Weights of a small GPT-style language model, trained from scratch on English Wikipedia.
Size: 14 layers, MLP 640 SwiGLU, vocabulary 8192.
MLP neurons of a small language model. Each row is named by its layer, matrix (gate and up: input weights) and neuron, and shows model dimensions 32-159. Each number is 500 + 25 x the weight over its row's rms, rounded and kept within 0 to 999. Numbers have three digits each. A neuron's up and down rows have the sign that makes its largest values positive.
A block is one neuron, or neurons of one layer that tend to fire together. After each block is what it responds to, as a language model described it from the Wikipedia text at the highest values.

L8.gate216:491523485509475481516494506489470506507456483455486502456555515520499533505523512478510527476537546494499483480481527500479490536493463505518495505484493506474493518555509496522414477524491523479494524523508470510522508485489488494510468514508517530491515507524486481512515497520499494535519502497497500454510489501465477524479507479503534411446544496500505516504485532504518535479510
L8.up216:509534483472502493488476441501528475519476491513500515438513484494518499440548426466515524478505494513467494509444517504542500482512452524482514485497498555534524503539519520516462504507505506493515461483530462507496488490467507497550469509537481514483580547509476483486512465470526488500498461515476504525471462509533530523570477503519504472521493509472514531468487489514517499445468
L8.gate362:493496548517515483529513487512494494521470472488488483493534531494486517504526500478527523503450522551522540462487485541496462492494516506525504507505497473496508474532508544457482531532493500553497499511490508442483477485486514480489529511528569498465547510495532524454504492438481513551514473450461491497494521472462463538464486503539508470473482475507475517506485522498486514501511
L8.up362:510474539540511473499518468483479472508513507502465493525509537553477508485487537466457506546502469498515493519458522478503520521471520511527491533513477486491539502511511522474502512500497463507514521510451479539485493451486472509488456516512492480484504485534497469467530500514494494538549452471537502492495531519510467545510483499470500487474507521540496497488470503551532457496483
L8.gate447:494520509474496457536480533474492540483483450452524536546469529505507546505525521518469497449444494541491509502468518482484505514507468520489500476526478518475502520509489459515494519495477467510566484461511539473495530503528511484476528487512521532466468526531540495475500512491511533531507515484540499479470528517479502515513518495467519510482520495463498485488498494476528495487537
L8.up447:471485463469477483527473500496498500520500465514472525500565511525459544538509459462482506491512520514473579512498481484535471463444534511528491483482555482500446492521496501545492516532458512539475541497493534514487465503485533485519484531464483531488521480529469510481528513489510509513480469523470494508524460582461494481526436480537517482483507457469488526486520497459473471496505
L8.gate530:514492485487519503505480472492507505473485500481518473472494552552498508490536496506501508493508488494483482508451503526497475497500465489466536519476505457531466545509521505511479508474488505484469494541492460471465506495497527509493518546438470475497460516516474499498560506560495473464508464496542479536488468517515464493507568537495539482503478510482504527523509478476477499521464
L8.up530:494516512466457502515517483487514547517477489512498522486505505462506512521505508508467526539496517489508496477487533502457498510461513482518504481506509471490496527500434528465507540503484493479442489556487492490489524529506481533490474501544519467507541521511504534499453474564505513516497483464520486571537495495462482516521536484502491502490493509505486503531503484491487499504520
Nouns naming a kind of creative work, or an opening quote mark, just before its title: novel, song, album, video game, "episode titles.

L2.gate13:491511557516498476500482488511511480519489499469482513466471510522457477524453488495490479502472514522499504492518534535481459537523521519459510497485531524476544499537475481480494536442487504508473512510498511470540489516516524478494508503486526552513435455515530500518480475494521516463559490514479553483456511478491486487514486476482518534470562500481543513510435477504520514538493
L2.up13:488500503515490483510514504500509502505440485522510505473517488500519520501516514485466506460498494513511491480476507518511526502480510493477458513532492480480480535540529484499426518496482502485475514528493518491505542472525485498440510502482445487481447496477545469461561507503490469463506522484453531497474486499537464497500472504495509527509521487534493496483479535521501506493449
L2.gate16:504447501504502484519535557511517519500486479478498482510547528493504512501510523510451492492478536527532489507519538500555490490519473482504508476517476474520458485505533524514505532489465515475516550486499479474491483487547535514482480455444562501457516511470496496478500490501500508507520498480501542489508508499508507527490556495503496492534518473484547501449482493513509514450494
L2.up16:509503497501484495505518515497483480503502510505487525476530507467499548506493521519466511448516540551512470548513510494534530486545482521511502504471482479463485504474517491497477529480446558483536535501518453484472508496504543488518527458504511459476529549506485530496494483505498518511534452461481558522515512517496486494545528534490514510487499504539522480480484524479494477509485
L2.gate36:477468540487486469545497480497525460472517501502504533503500516472519477526483471551523519500529500473546538539521471580499511525460555455507493540516465479503490490513517477473514497517489514521492501473543467493557507495509493453466498496483513476467507515486496473491477502465493519506478513457531527472516508484486492519480509499488515429553550469538534520518539532469501520493501
L2.up36:510478527482483505496472488525503497511483507496509536492543489544496530492513484516501507499544515513508482523519483555508517500480539540472457491518499508483499491477490535489453514520452542544488502492517506495517473533533466509480549524448513506507477519479461536537510489510510515514501504470512516542511517513494487506489526493478475530520532499515494525551534513547493515499503
L2.gate56:536489519491495507510492461513458488476505501539502502462485524492546527528540476521547504467487520547537524490493521496481540527532483514528489518519496484484499506516470518499479528501457498513508501487478465502526496487460528463501450477499493520515495524524465506508468463490522521543513548472519523524472476475496469502542518526481512499478519530486505501473521502508481531511514
L2.up56:512491528509472506499499489487478507491453498519530533463529541474466526531560485515520493471499513493508497501522479520477506543510459516530447515545498486503475482463466514475468513504463496484491509473537494529531507502467526484502444546471527479506537490523497518517552505485500489539513537485482502544493484448508472454507521459511461474492506529471486509488498485525501466508528
L2.gate62:491481487506511495461483518547484504499475490557472494478493502439485526466526510498492557506526480517516479480494486509508487525495536490519543517465497485466450512499489490534525487495457509518465534506523491484484463498476476492506476478506511497481531490506510479477470474504534476490554491491503513468562495553491464473506480498498523531505518513503467508485488469513452508505511
L2.up62:531488494491513486444461518526505481527487481508516544485523502507495532498515462466516520518522519471510512522521508528523508510517518497533529475522486477443469499543461520515463507478490502507483507486505472524544439507476508464514517500453509464475480505503483450524493452466557513514531462505502510506533517539526507519513485482502517559522488479495497503547446484527435495503503
L2.gate139:556554484525496544480467478519487494543482496472485517494523458514526464485501510469474539489492479471471498495497502512506504497509499495511448499509497509499504498468511507522487519489500508489503559513479465535489541495508469469501468523486500478524506487513533456521510514508496507477480485543490477520511545462464467525536504516551502532487569478479504490521542453525488478502477
L2.up139:527529521533486509518473478527502485524531524495474510488470496512487479509490475522484541555475468450535496510506546541501493503495518492517490488483460502519464524485438546518556504533522512483498542539514504536512471491509460478483531525484508505501530450520532490486529503530476519525495534465475497488478578494426484519502519492540478539514529538468483477496490475497550518528516
L2.gate150:534532523526529488465468523520487507465522482493475488502481478503466527479468526501543537508500508478469519466519471498486538487508482515483516482527486444467482453551502522520520529492477494482527460496526549497513504481446522479541545491516442474469524517549482482485518501470515482510515502566462502509494517449481482493523460505479525454478536491524511520543524489507512457532494
L2.up150:506520499509495525470478495528458522494479501468509522517516485542512496486461521529526518500508521500507501494528490517503540491551525505495468520495487521486469475533504512509497518497476493482510453469517530487555496494407511460481529506492492496492474504521451483491512499483516504503516475588449510485494565468463492521512483490481519465475517492485516488513513542516496478520511
L2.gate161:504537521512486497484463496451505510470488525464508487505474465494525480475497510498491504482505533499491515502526493538504463540463515517477510491513483530461439527501498547476513536456500483501482519445490511554519483503487456486490509448460503515487511474520511517481482522459553559479515523507501519483491504517452560477538544488488517498546502487520508530481480497489500493527486
L2.up161:502492529514545508515479478531479461479499500540487458486503531506443511493501528496482507483505530533487477502507481456482547512526496485508485501526513483521477521494496513521529504496475444534512505516508509483489491511452474507463521537549509473474473526531512497517472497493484497435510524489465504465505517572519529517502469500482492509463533536522472471472496501545507447479491
L2.gate209:510499465476511471470489486511483517471505479490478541525481480494508508505513541539514510513503505561471527467511504483476515525495469469485467498537472493527479487494519551475522495439481507548499514471511534489509477475515487471553534526471493499479505470546497494498534474475475487497512500472486520475547510498509513522535491482515484507504461558541507505527482490495464527503458
L2.up209:553480504482521529483465494471517491479501471481508537489506510502488493489517526474491534527507549495506527481547452477505530505497500486513511530441489515479467499490517503474477511472511507531471519495555502579517476483509545479501502503476478479509531505539522511492508483534521497493478509465503508502540478521552499547502506464473473503502521512544444517481503470505478486521481
L2.gate223:508528551469513491474478484508493474486464514517466532500535468497528507489492512480513476533487524527514505458481513538507481477492527468511472493495502508505514532485533471528528487459467517500504475479517531502479485455477517508515497500499545506492485489497535511497488534517505540492514523496521502507527463459495480523486534518519513521497508503493536527464506519433512518490496
L2.up223:519464476501529486525496472478467515479482511502494509499565477500513501491509540470480519500480468507507481487520487501500513485492547520491478475505519492500486535443499519489450470452488498510550469505501514526469484515499482485483564527481512510436501528494528531519509445505488480485475481449482535509478511529497526507522512526516488494492520550547515474506510496556497525523464
L2.gate258:512529497532494466528516461485507489542511486489505497455485514469463483487496516556488509484457514458483472498464516521522514485499510511494497492493498462509466508487469501498489529499517494475547470490537508512519442517502502495500471494515457474467518500513505462471472487536509515512556485501470526501500491523498486492520526523478465507496496504500521528532518455534469514483470
L2.up258:493505460495502474515512455486503476490523505488544497467499522470490490473504514551502525507488495491442500502486521513543512511521503509482497499495516494515475472458469499501478489499547508464560484483512508505507470531497509506531464483514478479458484495481474484490477487545501518494582493497494485483502454503514510520518500528467428524494519515474531525529480490528486548490441
L2.gate306:524511507502526516499475506496528493506469512499475472518540477494513497492525493508494522480521541515479491490547493554516470500520471494531473528512475492466495481484470509514498553471497483523401551499478516481554506515518485519472501530510544470511485509536502481459512520509545545447474516490475510521517522503535472487526520466526541485510480492486464492518493503490450494478506
L2.up306:501491543510508513484476551508521510495481537534489504545544464514504535497524497506491523507515543538490513483544477507483490517536487474507485525503465491454492497506481530470524514464512476524417544503494507465564520492512507508488506519516557486513475504558494466484493501485543524482490504488487476523513535464509492472503512467493567497497469472556459493516496498491452489443516
L2.gate323:455490507511515480503446472530480492490517466478510471482457464513482511509468483537502476527502501503458464509464531502479462548501510512530441516499540518535492514491467457489507518507514499495495498536490497493486490489518511512497449477539559514498545497497502522477535503483519515516508521506512533541502497490493510514491500506533506512517481513518569466491519517460498516497470
L2.up323:480516460542498446504513525513547514517527478539519460480483505518515446516492523537476452487507454466482515527507471516508448490507536529479505532497521495459493456521537464531503462452491494516475487511451471452496489495465484507485490484537514496508489508500511497512487496508488495492507467476510492486480501532481495510498494466549488518505546511531535485494511511504536507459516
L2.gate466:490498546505496462547507523518511535509531482508488517492489472496518519524478511519514484504480498525521524551455493492483449528485519515466473497504513476532504517519494559482481508458513479498514546468495493543482502535528512480512491498470488510467534478496449503548539457469526525478468505469471511451531547488522545465537510489474486495517499517489480511504475466550510516469523
L2.up466:480480502524486472495513498528438488483534502515507502467520517503505520515516494497466504489506533507480507525506462503547515465503462488509504478513533488517469527513524496500474550510493489500543546423493492526498456503492496486566510542480493517492484500507474501497504498478490483435495559452486516500534464521454494500508513489474481490454491479496498494516512509536523537492533
L2.gate507:517484501521447468492515499471517512531465486498457524511502500491491501461536548509494508458506503485497509500533528486500490496465535530463533494512509529489472491526525521517480533475528499448524501490503504471520481499506473515517513513528457480494496474518538491495509479532492511471490461517493552454490498523514528502469524504455511487475565471490494507526519488464523516466524
L2.up507:485502542477475511515453501534536492524490527466497505500504466497491462515507527517511504476514466474501513521568537484549494505507502442483518503490510546487468492499490511533451487490498466482527536532478503490510475471483518484487522494505440451450446469475497464476507477528498537471517467471465469466461495491504549529471530488501505509488516459527505480498508489474534516498484
L2.gate638:518494514497539507526454536451435491477531474509493537498490508502492542519561473529518491473528479500477493481481489543543514475472470481452503501502510452495494501469488446499514453515494501521470468502522521514529496490485508472505502554462488468479477558486493544528487512491534470512513533498472525505515570498522485463477486538521500512499498492497460499463483547505478500512481
L2.up638:539485510508522495544437528453440490482501470497518544503499499532501522517546475514537467488519475491483516462488498562546486452469478455451516538496492483499501481482466471507536459500498493508478475493511503505553502481474512482516507555480495473458442542479517538503518509469531480528501522504466518517545524497516482485503487538509500503518483488527475487462480546461486481519495
Mostly third-person pronouns his, him, her, himself as objects or possessives after verbs or prepositions in narratives (helped him, locks himself); also word-internal pieces like ex-ter-mination, pro-hib-ited.

L11.gate271:482507499525523532477525497533552523460482538499468496479476484513504499519532484495473522512473519529473529488459509523452497479484466456520509513499521501520469505483508509506472527532467433492515491475479522480532483437494439517543512483503476433518490513523530482504548458455532482529533483531482484493490501471533503544511516517555502524509514513488494509511443496507463503533520
L11.up271:517527501509498504492455493510455523469490539483487508488499487524539483531487506492489481496511491534470573495455494536492431487552475487539523483507523525507504521498473477507479531510469472491503521514530461483522492478506527525553512539456492479532501525528505517505528468491544504509493493482526509558475508501458484515512478487448500508494527488470523477527522508525466479521488
Opening quotation marks that begin a quoted passage or title, mostly after said, saying, a colon or a table bar, such as said, "I've….

L11.gate404:448485478488515486527513531494490484521542497503522498525495552456522517539520510551508518494515489497548518502493480505491487503459471503486510503506517477508538519509470486529450470468535479511462542458525461520468490513500478441499530521475547495537455518547511499493514515474489525494496503521532465450495516465493511526502493508478492464510452525503455475487509509451479503491465
L11.up404:508494524488484491514484481531439482458494472492514519511519476478501500452422497560538502517479522512518502477501481542489494523523472511480513508519514546503502482474497537496485459459529504486472517461508516507497460497476513497470507484496496495518518510479460466517516509481504531455450510498530519489487578501486477468513486496510496451516495531486518481501497508476494519519489
Articles and possessives (a, his, her, its) right after a verb in biographies and histories, such as signing a contract or closed its doors.

L2.gate112:462527533518475497498477509519523526511477473524538462513478473519510476527543482487504479526518517538516511500496507535509484469519428485539484474491486551512487548481489500525509497511496486502513492479492493483543478443492503486503472527534561491482474521524470531445469545502519498502502519523460544491503533533490501495482466456497516490455501464480479492451519498489545527488497
L2.up112:476525503472473495513498478523468486502527460454504487532510459531510443515551462469518493473532485467512488514493525562485498493545504490518485506484480477490555485471489518497533502504489505476477520500488487517514484462462503511509522508505513473492468459514526508483480513485475522558518498470521479500515497507490494523472463488488508486421501470480529456501513518498534498514491
L2.gate179:490499497460501462477498555503541510484486519493495502527503490438491509513463524426572463536503486481527553501486505529493489501513513478563513514445508513459519524487477500517513554501455516475497535495525496479494505427505512521483460502504473474478512493478500495527482486496508531468509517461561494485495499464524497566510510530480485529530514492505523497514475469526471515490458
L2.up179:499520461481506482491480498528521513481513497457464518492483497445526516489476504505529514535526493499519508532464494507502501479503496516528506528471504540508505479481490493515517499492453463475518506507525476471526497492498493513501469469501454469510538524510523508501470525505506524470514526488561516490466517480501494568466501518489500523506553513531528472542488512504493506482505
L2.gate229:446535492487458536510477508501517464480483520483454507495541496499442502456489485533488509527482497550481511521444514509502482471497498478520522539466494465507484507511484479520453517531493487509455514505497509485485510474499532514511477466471448539549469485483478502494530494517464506516463444462515522459471509461525480524501473531500474508489513509480527516498486501487483535527450
L2.up229:463501532511481519496499474532476503458540473534463505509548519504479500493531506497522477505503454510523531494469502469523504475491510488471492509491496464493496509517486494490418487491468494519473497506516489547551472516508513524483516506479450537540490479504498516466510504445477519556534489488481491476504509489489529479495507471518557502473494510481464471490460501498422500507449
L2.gate232:458550537504517528494509497514503494510469493465433527492519538532479449502502531486500505545503516537431463454500507502536494500466482510532500519503505512527449515539466495493444517492474466557510508505481530457515532443471507525518509471518490515488430519519511470505512495523497513509553500523499494480467500496483509535491514489508513486484534486517526516535480528489485452504516
L2.up232:521540537503515520550520479489539498463482457470448495509493538514493472495497492491503501508463519512432476497544495525521496515517502541533497523465519533505498533553470499473468540523498439518505517533453500501517551457475511488480498463499489513515448502492518467509532497523501508494582494514472520469509487507527496545491520471482521480481538500545519468534458497519472445497520
L2.gate261:520471524491469472502520486490463504509456510493525481505499508478509503530541520526527511501489452494524477530526497546526493530442501487513471473516529537487531498491504482489460502495471527469505476520482514514544528496490494455520445498520500493523462464540483506490529503448524531541519471484473536536471495507498526505518483513485440499516483465488493494508523505494490538466514
L2.up261:495467512458493467469489500493438461475483491533513552470523500474502467489489512512486477536478483507499481513513486494501503518460502493514480532547492506496499505511504507532506539514463514526541497521488526518525518501502492475513479542509521491492485494512480493470536501525463471545516475466496536535476540525491505493507511495466472526506510489458488474545437495485527534471544
L2.gate291:505510517483487510504513473525541511473493512463489503491492441509473489508493511508465506525475517544505534494483463542501487470485506431499517509459502504444525507467501516495459524506466499536499484542511521497532476503504531471499497582524547475488489545539521509521500480460467519440519531515533502470486490525432520477495531481510484511501528509503510498477496476526477510512518
L2.up291:518492532499464501485524458490514566546493475507488480512463487452495483477524452533529490503501524479513483481454489494520539506502502505523497474479489511485524521491500512506538510564520487517497483487531477463523482463513494492480497524498534495476454532481454498547534511469502485529513484490537487493494532517491566503497526477502497482502501494485501490511457503534519475537496
L2.gate295:452494519531491450510514528489549514525478482497472503499540491520434477523486502515511473460524524487536518530476504457478472485466494506473505493459509532521496471450503505496482508529498431479524472522523495540502503485466502540531528510506479513482500490499517509506468503458501506496475523491512509514476496493508497519514474506464515496507500491499493487479523459479516532552537
L2.up295:431496494518504464536492497528520502539489479534455506498471509548488460513489502526500517474516515495491487490481512516475497483497484448517529485476509543460533479478506485475482500528471452485520493534546511529504500482456463521568521508484470491521538498495484469494434522474511532488508534471514547492487503471494478529497499503482513507457483494500501472474523470518535530516471
L2.gate304:463498527522442509494505504483504525512499487512504500480491505521489478486490505500519513457515509480493485518497462534492471493507497477468466570456529506460484539487456523516491484482474461500541524558484476551465511503469503485527507542526516485451509499488471477527454456512484519548538493524529535522464496561489511512490506498477500532482535537521489449486484485542453472497522
L2.up304:504478470481476485504516435526483494533502470517496508466436528480506457551501522504498502502513457512501494479494461510514466477488528494482509530515468475466509491489463509569487513504525512510517487468501484486487523528524505478472506496499498488484498499499483475525496448464481496551526477482554474516505485523475477507487473487477508520517500505522492511543548516473494541486507
L2.gate366:464501483524523464519490479502488490449513466532522484475523481503473474531525455501450508535545503502440468504462486484505489484483530477499495544566465564509504544492497505506481490485485506472469481485504466482511508466505508530481476536525491491529552478490546457496482471466501529502506481484533504519539480495531522508536506518502455507490537509478506544493512538532501514557476
L2.up366:480501498476523481487521489517476497444505481505492466496506509519469500535515477459462551523536514497465471485439484491524491503505513440472517505539458537518526556480428497524485491493460486477496506481472506488466498448483516541541476506543481485530513508506520505471484478491487528512496508484510499517554499470496504501507523481518432511485524523481519494493487510537509538520466
L2.gate412:495492513563495476492490492477504476493522543546499465475494498486481496474501487493511503493503503497446509471545518476460471506521519524541481502509510494487537541535509479495498523461488459548522498549518468482504506506505499507506524540483498508503517491548575511485485491506505475507486489494524507507469532521541488544469537465467534514511509487509533501517478490516461452518502
L2.up412:483493495492484491527491506504510544452510518480494481484486491455450547488475513488497503520489438481487506478486519477510500528536513525484511480483486491542495520517494531488475476546491447519552504529511527505501479503529478536524516497486473520483469498529539505482500480525526503510516485497455465481505480519469459522503498469496513492482527484554508503494484509506472474506526
L2.gate456:472504501527480479524452490472511509461504507523520472503511533551472492474491490496499498471528472503525521499475534542476476531510502478479477513489457508490525516502490468545480498534528485477507501521530481482507493492490460536498463480523499455470483450561495511485492544534491499513514497474518511509470464500502534484495506468545529484489471501503543471496525483518510500517467
L2.up456:518520484543537494523527484500515508483456495500566513523490505466496463473515452495491474508538500480514510521501526488497510527479497452506493476461509520519484465495523533489447518506522490434506501505498539499531527474528547484491482468497536501468522544500500486507540531524517527432501520534503516445492498518502517491481517499490484498541529498459541457464529482539539496500538
L2.gate510:465504513474526529521499494507518479476533508497480490484480538487515512498524480502486480504482465463468518521494446542504477489485495469543503547450520478494519497524435539508564522501507492523518545534454485521504500447522504531481456495519484475534474528510494518511521495524520507526535442496503511496523485507514497514533488499484463462513500502517504464513496492513467499535514
L2.up510:474520457517474524534457490503515471467528519487486522469460521479508494511536484514500507517474439492474484522495511562515491501480489486492492527475540496489495528493482519547502522535483498523521530526479534532505490466535528553514464528463508475536502515498489499516533480498502490525515505476506494459467486535524510518523501503472509465509539518543497469545502479475483492525465
L2.gate520:498487482533509517470502491512506465493503451459501481477528482513513428557508515503482491497485487481498482510482519486504476448509482510534516499481527456494511490451495515468509582480483507527511478526479490512499466516507473545450459495522481511494507532513466481490502469517465462515514514503467484544523516522540485560555490494505475461496511496488513485482478501527484473502523
L2.up520:486496498488487508509540455553493498503523454494507499471517517488513443484465476470489509513483522495522512535515486446524502459475476510536473498536535467488505569502465527526531577480491536527525495493537495504507497480498474502528442490508506513491475519494491515512491469515501492531519529484471510540482500557460467557506480532528453461487484481512520461501482474521486496485513
L2.gate543:482508469541520514479539489561485531520509510502529474526461463501480485478521537511442477540495507534520488485494460494540465515492475524500513477562534500432526524485499516472479493514477479445539501491488496476510483548513456450498514484489451484526533493483503488528478475493485505500579479505521498464507523485484521477515518483476497535511537467510454535477505529486539509534520
L2.up543:473547503508562459486547491522445502541486531486578497530469458502480486487490521549473482519515469507481507477474483474543506533504484495508497445500523470471505504499515516530480467521468513495538473463516482452510494543518463456504515497508471534492495502475500489530494492501494485503585505465510475474471500472510520506495513504470531517511522480516488511460532499494531541540544
L2.gate564:487520520512491521499467489512512488487476520494482499468510499513506458457464555526491488504479475461526544542528492537522552533483509493485476540503531515474506571513512501483484478469493513507525491493502555558547495561481521506507537514512483504468523487520507496469528478536527488486504515480487525489475529550465499463549508472512522460459518514439515450534483506535493514499492
L2.up564:497476542507490488490491486458466515523500466525487433501494482496512451485447527484494502515490488505519540487534497485515538521492537542475489490495534525486530521494461461492458454458508506488548450484501543533499515500491521513513465542529534477421531476490504499480533489515513515482516525497512553477530510512466516527490452500520464471468519538484513461539490481494509509496467
L2.gate611:577555500526473509472507527494496529488508545508471503510515463498496531505469490479526473473510493505492474510484482512470482488494483530505508523495501500562530487488490441508478512464501506479470503512522454531467478508479526527481492477521485512437540489428554490539503528516498500498520521504535486487483526527483502517525462502504487460500544527504529445477512493504492498476478
L2.up611:505508511531481477425510498516485488471532470508480486541502447506528506493532540504474494546472501493530526500488495486544444487492500486503483536495471450486534493478509523529483496485478488536498493494475518526511483489545484541583540522485512502460535489506500504532496495509519487456488476501518481508532494489464503495547467484491530525520533527485550479481461476502493474484520
Opening quotation marks that begin a quoted name, translation or phrase, as in ("Suicide Relays"), say "we are...; also nouns like album, story, novel, list, film that introduce a described work.

L8.gate124:508483481504528482514492486525531504479516511520572483530496495508497532494502501497534531508516549493510478497534477529534517509513463537486516505546553529499491472483528471507511471472451535518502514524515527465553521497510460492507445476425482479492501515518497481507502461486457540530491497516475474471484523543481536404524460500496552515540505514534512509489502515479518476494498
L8.up124:501501513456522501495470458509497496500497504497527501518497515481476580514492502519509474485497499464559492487512487486488500494497464479530496494498511484508468495511481483508524498486473497490481481514454507494446499472503469456528500481487494472537541507527486484528479477468499462506476493474492459433497498496540528469532498584488483501522463513490537469518503522493489495508483
L8.gate143:499479527500548476469464456509544487451526530461516521515502505499459561499509501463495521511495510547521511517503465505485520521487493475506492490518472497532553467485499485475496471508520544432461491491497520486534513507453515482503497469479528498486510492489499465514485456479481484467447482484497537519504502509521495511530541479476540478548463490528505520528529504469581508516497
L8.up143:493475450485536460508512480500496494493521477477480485461504497491477539466498494458514487504527484526549451513488498493490495535520463493524473495494527523500513459509488477465473504471498479540493475520487489507506569495488493495524489490492519471522511506504522463514525525513494529517509486464519486499463506505489501540489532495509495485523530482535516525460481537493563498514500
L8.gate310:518528490544453501525495506473471507517491495506530472545485531525494512531503491502541513488506489507504498461493538544518513529495458486513457535547533516507503463492496476568522487500461507484507459507485533476489499499480549493478509519511482499533546496559534458486513510461517450453463490494496511487487495483507555467538483496488489515523492500477468464489449489461498494471523
L8.up310:516523511510470462496503497471497534464511518510496474501480527478480477476488532486538497520480472510500528522481500544512514504498503502518504486516530518467501537522488478522510484513479484488501486531517522505504527467456453513449537471555523474466508508481526453540494463481485457498517495479510529474450511514505501474539474516500525507473549526513497482496477494497572505523512
L8.gate463:487472535530475501513489494525510513520497466533490489494475505514465479508523496480499490499498525557529522481512470457453505468487483478459481517524481495480486520504520503495505504470488470469498447476513501469517531525530491531499499496495465544483500530515497474468500471524540493517485522436514492534520474491476500501516535448472506548473479530512510507511466509501509531461519
L8.up463:554507511462510491526455525522511514510468487479506485475494497461503540541535520480529485489486511502522525489510514488464509537481471522506498495490490500518515466460528451498484502506477510496537495497516500494497503472464481451538491509504503522465528450472497525504464542483495485494473470493499525508487553516518521450514519481483504512529539483514513531504477526542466523483526
Verbs and possessives right after a person's name or pronoun in Wikipedia biographies describing career steps, such as made his (debut), served, became, spent.